From a checkpoint of a small transformer trained on Wikipedia: MLP 1024 GeGLU, untied embeddings.
MLP neurons of a small language model. Each row is named by its layer, matrix (gate and up: input weights; down: output weights) and neuron, and shows model dimensions 16-111. Each number is 200 + 30 x the weight over its row's rms, rounded and kept within 0 to 999. A neuron's up and down rows have the sign that makes its largest values positive.
After each neuron's rows, "fires on" lists the tokens most often at its 100 highest values on Wikipedia text that the model never trained on. A number after a token or word is its count.

L2.gate19,237,201,259,216,226,228,219,210,166,226,183,231,219,238,184,172,181,224,178,209,190,212,147,218,135,158,182,222,156,202,153,192,181,230,206,181,192,207,219,226,175,197,196,213,162,183,215,184,217,184,221,196,183,206,180,232,146,175,180,146,206,201,148,159,271,194,201,206,183,137,231,227,216,204,183,176,142,215,186,202,212,168,210,182,173,161,189,187,193,249,159,211,212,207,160,214
L2.up19,225,217,208,206,161,218,182,165,189,227,189,242,215,231,197,181,234,197,183,192,179,238,184,254,179,150,224,180,208,158,170,189,159,165,177,220,194,180,228,245,182,180,179,221,160,210,199,229,168,197,224,222,193,158,231,210,127,161,192,213,204,169,206,181,200,158,224,236,133,200,220,144,203,200,200,193,207,210,200,172,223,126,188,213,125,255,173,201,192,214,190,218,209,180,199,256
L2.down19,231,153,260,164,178,196,215,180,170,172,175,221,189,207,174,193,235,173,189,171,174,209,155,238,137,167,206,206,174,229,163,196,197,213,185,148,180,250,205,238,161,202,172,199,203,207,211,193,160,146,271,201,245,199,207,211,184,183,217,176,145,189,241,181,181,181,202,221,142,187,192,203,269,208,168,138,197,218,187,203,238,157,211,171,169,201,178,192,154,370,246,169,220,225,178,240
fires on: "w" 35, " opp" 9, " Sw" 9, "umn" 7, " sw" 6, " southern" 5

L3.gate738,232,217,186,180,234,141,258,137,169,166,224,211,166,223,187,201,172,171,214,162,193,180,143,198,220,194,188,188,198,253,210,175,157,238,219,207,225,220,268,212,171,167,205,216,142,231,225,209,231,155,153,174,160,144,230,225,205,164,207,211,172,224,144,236,253,210,166,184,191,147,191,194,190,165,131,239,225,214,214,130,197,195,204,163,154,185,199,170,234,206,180,175,172,203,175,202
L3.up738,200,221,210,248,221,183,248,205,178,154,229,175,237,208,136,166,227,195,216,207,211,184,233,190,153,270,183,219,220,244,168,180,184,137,265,243,171,211,178,181,189,200,148,215,165,256,204,162,166,230,191,161,216,165,153,190,230,199,198,209,225,204,205,189,204,162,242,216,208,231,221,193,184,210,204,204,224,166,259,127,168,156,178,181,217,228,157,242,170,165,170,208,223,157,242,125
L3.down738,178,44,211,205,223,205,198,186,205,192,203,201,230,188,194,191,246,196,147,249,176,222,178,186,215,221,137,222,208,182,192,221,124,224,246,192,200,137,187,176,243,242,233,209,168,207,215,200,202,157,255,228,209,221,184,186,245,211,205,188,219,207,197,187,159,199,222,165,199,204,205,176,230,151,208,214,160,164,241,186,245,190,148,187,208,197,178,217,217,282,194,239,216,212,189,167
fires on: " " 65, " |" 16, "\n" 8, " (" 7

L7.gate1017,162,231,165,142,150,208,241,158,197,187,175,208,225,158,214,193,180,143,211,185,235,227,213,228,185,180,206,206,238,173,255,153,169,185,184,185,192,225,178,232,146,155,172,147,173,220,177,188,217,190,200,221,230,166,203,206,149,166,194,173,191,239,170,218,172,235,209,143,224,185,280,127,216,163,202,195,208,188,205,236,239,186,158,203,193,186,224,243,258,182,213,208,129,197,191,172
L7.up1017,147,172,225,168,153,234,187,120,219,197,210,187,149,168,188,252,188,205,239,144,215,261,227,174,177,178,254,194,213,214,249,217,218,164,235,217,207,222,161,191,245,172,233,197,167,143,214,212,206,191,186,152,219,275,180,267,148,159,193,210,200,200,197,249,160,171,171,234,179,215,232,184,239,213,201,213,224,171,214,194,193,210,209,169,257,164,216,262,198,178,221,224,269,199,203,228
L7.down1017,222,123,129,223,231,208,192,191,221,248,185,236,201,204,183,198,192,226,203,245,205,166,187,232,239,174,186,233,155,225,218,190,208,182,192,186,192,235,190,194,214,188,207,190,156,245,168,190,190,153,200,232,240,187,194,241,183,246,186,151,266,152,177,164,181,222,196,181,221,230,170,226,208,180,198,193,195,238,245,235,175,286,190,215,186,213,184,161,203,232,192,228,207,223,174,201
fires on: " sc" 19, "." 14, "ct" 11, "\n" 8, ":" 7

L7.gate989,193,169,133,210,212,188,215,245,229,182,162,218,241,199,183,201,134,204,181,200,219,192,194,212,162,226,169,235,169,212,167,178,204,188,161,220,262,201,243,209,159,196,194,200,201,198,201,224,219,188,163,200,183,249,143,227,255,179,225,216,131,213,177,179,207,201,196,215,228,174,230,169,150,209,177,245,171,151,197,184,247,111,227,185,216,158,211,195,222,218,156,216,204,174,171,152
L7.up989,172,169,151,264,222,197,172,174,174,171,199,181,244,218,206,250,173,221,231,157,259,172,176,245,242,194,187,191,217,221,228,197,253,207,209,165,180,247,260,195,163,217,174,178,162,278,218,152,170,213,229,198,188,164,212,211,231,198,175,151,260,232,209,229,208,149,199,189,204,232,178,197,152,201,218,225,241,215,246,205,191,216,181,202,229,244,241,225,172,199,217,174,230,170,151,166
L7.down989,147,155,205,231,195,222,213,196,165,235,165,214,146,179,180,275,203,204,233,183,184,205,211,159,178,151,173,217,207,219,233,222,179,213,197,203,234,174,173,204,299,174,201,223,215,228,225,208,206,215,208,188,199,248,216,215,176,227,209,245,226,179,203,169,187,174,230,184,189,184,227,178,202,239,210,200,202,189,183,172,233,218,196,238,218,136,220,172,179,160,209,229,168,220,159,161
fires on: "\n" 31, " (" 27, "ab" 10, "oc" 5, " |" 5, "ob" 4

L4.gate992,173,171,188,147,177,200,199,163,200,215,215,136,184,168,229,233,176,249,216,213,168,223,171,234,194,234,183,220,214,224,242,169,195,172,196,183,222,268,198,200,213,184,188,182,158,170,250,211,213,139,179,230,220,139,196,215,189,209,222,172,198,238,166,174,193,199,247,221,181,245,214,150,267,223,209,221,210,183,180,156,212,220,191,226,204,198,175,161,248,194,192,207,152,189,195,196
L4.up992,167,164,222,148,202,243,197,208,178,209,229,156,200,232,203,237,179,175,210,237,137,216,181,204,203,198,209,192,145,177,220,169,207,232,209,137,176,241,215,196,219,230,171,219,196,222,180,209,228,179,204,216,193,193,241,180,169,113,216,186,219,188,206,169,198,219,254,210,188,210,226,192,235,253,192,226,220,244,200,171,197,244,192,144,155,221,245,185,132,231,217,170,219,159,183,241
L4.down992,224,156,222,223,213,188,202,220,210,227,232,230,208,230,172,167,202,197,194,235,192,177,137,152,226,172,221,190,170,188,171,197,224,231,188,177,188,195,194,221,221,165,173,199,200,211,164,203,202,216,176,212,202,248,214,175,185,209,223,202,225,187,228,177,206,216,214,218,223,198,201,202,220,204,213,191,213,228,202,223,200,239,257,150,172,228,224,205,189,246,190,161,230,221,154,196
fires on: "." 66, " out" 18, " in" 7

L6.gate541,220,240,171,168,237,217,210,225,177,183,223,201,211,237,274,163,223,221,259,194,186,183,215,155,180,160,236,241,226,185,188,182,147,214,227,184,248,183,243,186,164,212,188,184,198,191,233,206,223,203,208,186,187,217,162,252,208,221,180,185,210,194,236,243,189,198,190,237,185,200,196,196,206,178,189,215,127,165,199,203,220,191,231,215,157,184,194,215,174,159,235,240,215,177,174,172
L6.up541,264,206,246,170,176,198,191,197,208,192,204,198,223,213,154,153,197,248,203,216,253,236,253,215,188,179,202,249,217,134,200,180,172,169,212,183,221,174,150,209,264,210,177,197,193,164,242,146,216,207,205,205,142,191,226,176,238,277,220,236,254,196,219,204,220,158,211,167,212,242,197,133,154,205,209,209,210,205,163,203,226,155,208,198,184,189,229,198,169,194,272,155,196,178,172,173
L6.down541,150,120,232,236,169,208,206,190,155,205,174,150,226,238,188,192,197,164,195,223,227,196,182,224,154,146,241,210,195,220,180,223,177,168,248,192,205,209,213,203,175,165,248,153,162,174,220,177,204,198,157,203,209,222,210,139,220,211,230,203,167,200,200,178,206,198,196,213,208,239,228,195,214,224,175,189,176,158,185,232,185,218,234,185,208,185,214,127,154,306,181,161,212,189,204,163
fires on: " to" 19, " –" 17, " Le" 8, " while" 5, " March" 4

L2.gate262,192,208,164,202,205,184,176,203,203,207,277,187,162,227,222,222,208,191,169,173,213,183,184,273,188,166,227,171,234,177,186,228,169,195,237,219,190,233,264,198,139,177,227,214,203,202,165,218,252,205,218,232,214,183,178,219,196,226,160,246,245,183,256,230,188,167,174,273,201,217,222,181,172,222,172,251,145,212,243,205,190,211,250,207,166,178,180,226,248,167,262,180,136,222,197,251
L2.up262,173,206,177,102,237,209,214,172,192,201,182,120,151,211,222,207,220,171,216,177,180,213,154,255,142,268,184,188,150,204,226,225,194,258,238,167,211,243,162,234,212,208,183,216,156,172,214,195,211,207,245,151,211,176,199,167,228,205,206,197,193,182,144,165,157,173,153,230,196,203,224,183,214,204,186,192,218,189,227,212,191,185,185,221,283,233,178,276,163,199,220,205,203,218,193,205
L2.down262,170,85,155,195,214,218,145,233,155,235,218,206,235,183,167,161,216,182,175,164,223,262,165,250,240,136,185,177,235,206,176,235,223,203,190,255,242,219,225,167,170,178,253,251,198,221,170,222,139,194,215,237,186,268,225,178,167,245,206,203,242,139,179,209,193,199,184,203,164,219,221,202,178,222,241,238,190,198,191,175,217,197,189,159,175,201,199,182,204,247,227,204,210,177,240,193
fires on: "m" 24, "il" 14, "g" 12, "om" 12, ":" 9, "erm" 6

L4.gate16,225,245,191,208,179,197,169,171,237,192,164,196,200,198,240,179,223,214,233,226,192,220,116,168,170,219,185,193,209,212,183,222,162,207,239,207,205,249,169,234,222,245,182,188,223,137,219,215,200,227,242,172,210,209,266,223,192,244,175,142,245,120,183,185,197,171,218,222,243,189,209,230,196,154,180,217,213,188,182,241,252,173,203,172,255,211,172,203,186,195,179,204,213,235,176,222
L4.up16,189,171,158,204,218,215,198,212,195,182,220,230,198,150,219,211,181,202,226,209,172,219,270,267,251,211,232,194,165,197,207,216,240,162,205,225,239,226,223,272,156,207,201,185,189,155,221,178,167,219,196,239,190,201,240,200,224,201,198,225,194,210,224,175,188,175,217,275,211,160,171,223,228,114,200,171,197,145,209,153,221,199,255,215,140,195,208,248,201,198,234,205,208,223,144,219
L4.down16,223,232,213,192,179,273,236,177,171,207,208,153,187,223,190,217,157,194,233,190,242,167,240,172,172,242,173,207,146,159,227,164,147,164,198,236,201,231,211,148,227,165,236,228,162,218,214,175,198,252,217,230,213,202,230,237,216,209,228,203,216,261,227,182,198,242,182,247,249,214,206,164,219,152,140,227,223,164,246,236,277,213,180,183,302,224,179,189,159,239,176,179,231,218,198,193
fires on: " " 27, "0" 25, "2" 24, "9" 9, "," 8

L2.gate177,232,222,257,205,213,175,218,145,234,211,162,216,214,164,181,187,236,217,206,243,132,194,220,204,263,253,197,205,189,272,121,164,172,200,235,254,172,199,248,205,221,211,189,234,164,215,160,195,266,163,161,176,189,235,197,253,228,206,198,136,187,209,187,180,207,183,263,186,220,212,239,235,231,178,171,229,217,235,217,208,195,198,190,175,187,190,197,181,171,161,140,178,235,153,226,169
L2.up177,198,210,217,154,157,195,162,160,210,191,240,193,213,218,200,187,144,211,208,216,150,153,225,182,203,251,190,194,241,217,216,218,203,247,247,243,181,223,242,175,208,257,210,185,188,124,175,207,207,209,177,149,223,122,220,209,206,195,190,195,161,131,171,176,236,179,250,188,213,194,206,256,249,203,181,228,180,228,233,243,194,188,233,163,218,193,187,222,233,189,248,204,208,203,181,188
L2.down177,242,199,199,177,165,150,211,201,192,171,166,157,163,215,227,234,262,216,207,208,233,240,218,179,178,219,200,229,185,181,207,206,209,183,154,190,189,164,204,215,172,177,195,210,258,162,251,229,144,197,232,229,210,232,167,171,179,240,187,224,174,210,199,196,204,222,128,225,207,232,188,189,192,145,221,155,239,181,189,203,229,198,188,199,214,212,246,193,144,296,155,229,190,183,178,195
fires on: "ers" 15, "ond" 12, "als" 7, "ues" 6, "less" 5, "ow" 5

L3.gate897,247,203,179,181,171,199,293,151,182,195,231,152,204,187,207,235,206,299,164,172,220,227,225,218,213,196,218,258,250,203,215,174,170,230,244,221,180,245,237,213,186,186,257,179,197,136,202,165,230,217,219,203,174,137,211,233,214,217,214,168,240,183,179,168,191,162,165,196,195,230,231,210,206,222,239,208,136,201,203,243,192,201,192,199,217,171,187,161,203,196,262,224,201,238,194,238
L3.up897,142,211,208,242,249,205,255,226,224,264,206,202,191,183,163,186,207,192,217,176,194,228,170,212,240,306,180,160,212,194,184,214,169,216,214,209,220,186,195,236,151,208,180,175,164,182,222,190,218,266,212,223,181,213,219,204,210,237,155,197,256,179,197,132,221,213,196,175,227,200,255,166,186,222,186,218,225,206,200,152,262,147,180,182,238,181,182,234,228,168,180,176,203,203,199,232
L3.down897,163,152,225,303,203,195,188,258,249,217,199,216,161,208,164,222,207,265,230,199,182,173,226,237,204,229,203,257,263,237,176,210,229,213,190,199,228,208,214,188,192,272,195,230,197,166,193,191,219,218,223,241,218,198,195,170,167,184,203,213,191,206,185,221,246,191,265,225,177,209,199,250,211,256,228,201,262,193,194,188,192,159,210,164,198,222,215,183,226,292,192,233,197,195,216,204
fires on: "c" 21, "n" 15, "m" 11, "." 11, "e" 10, "g" 9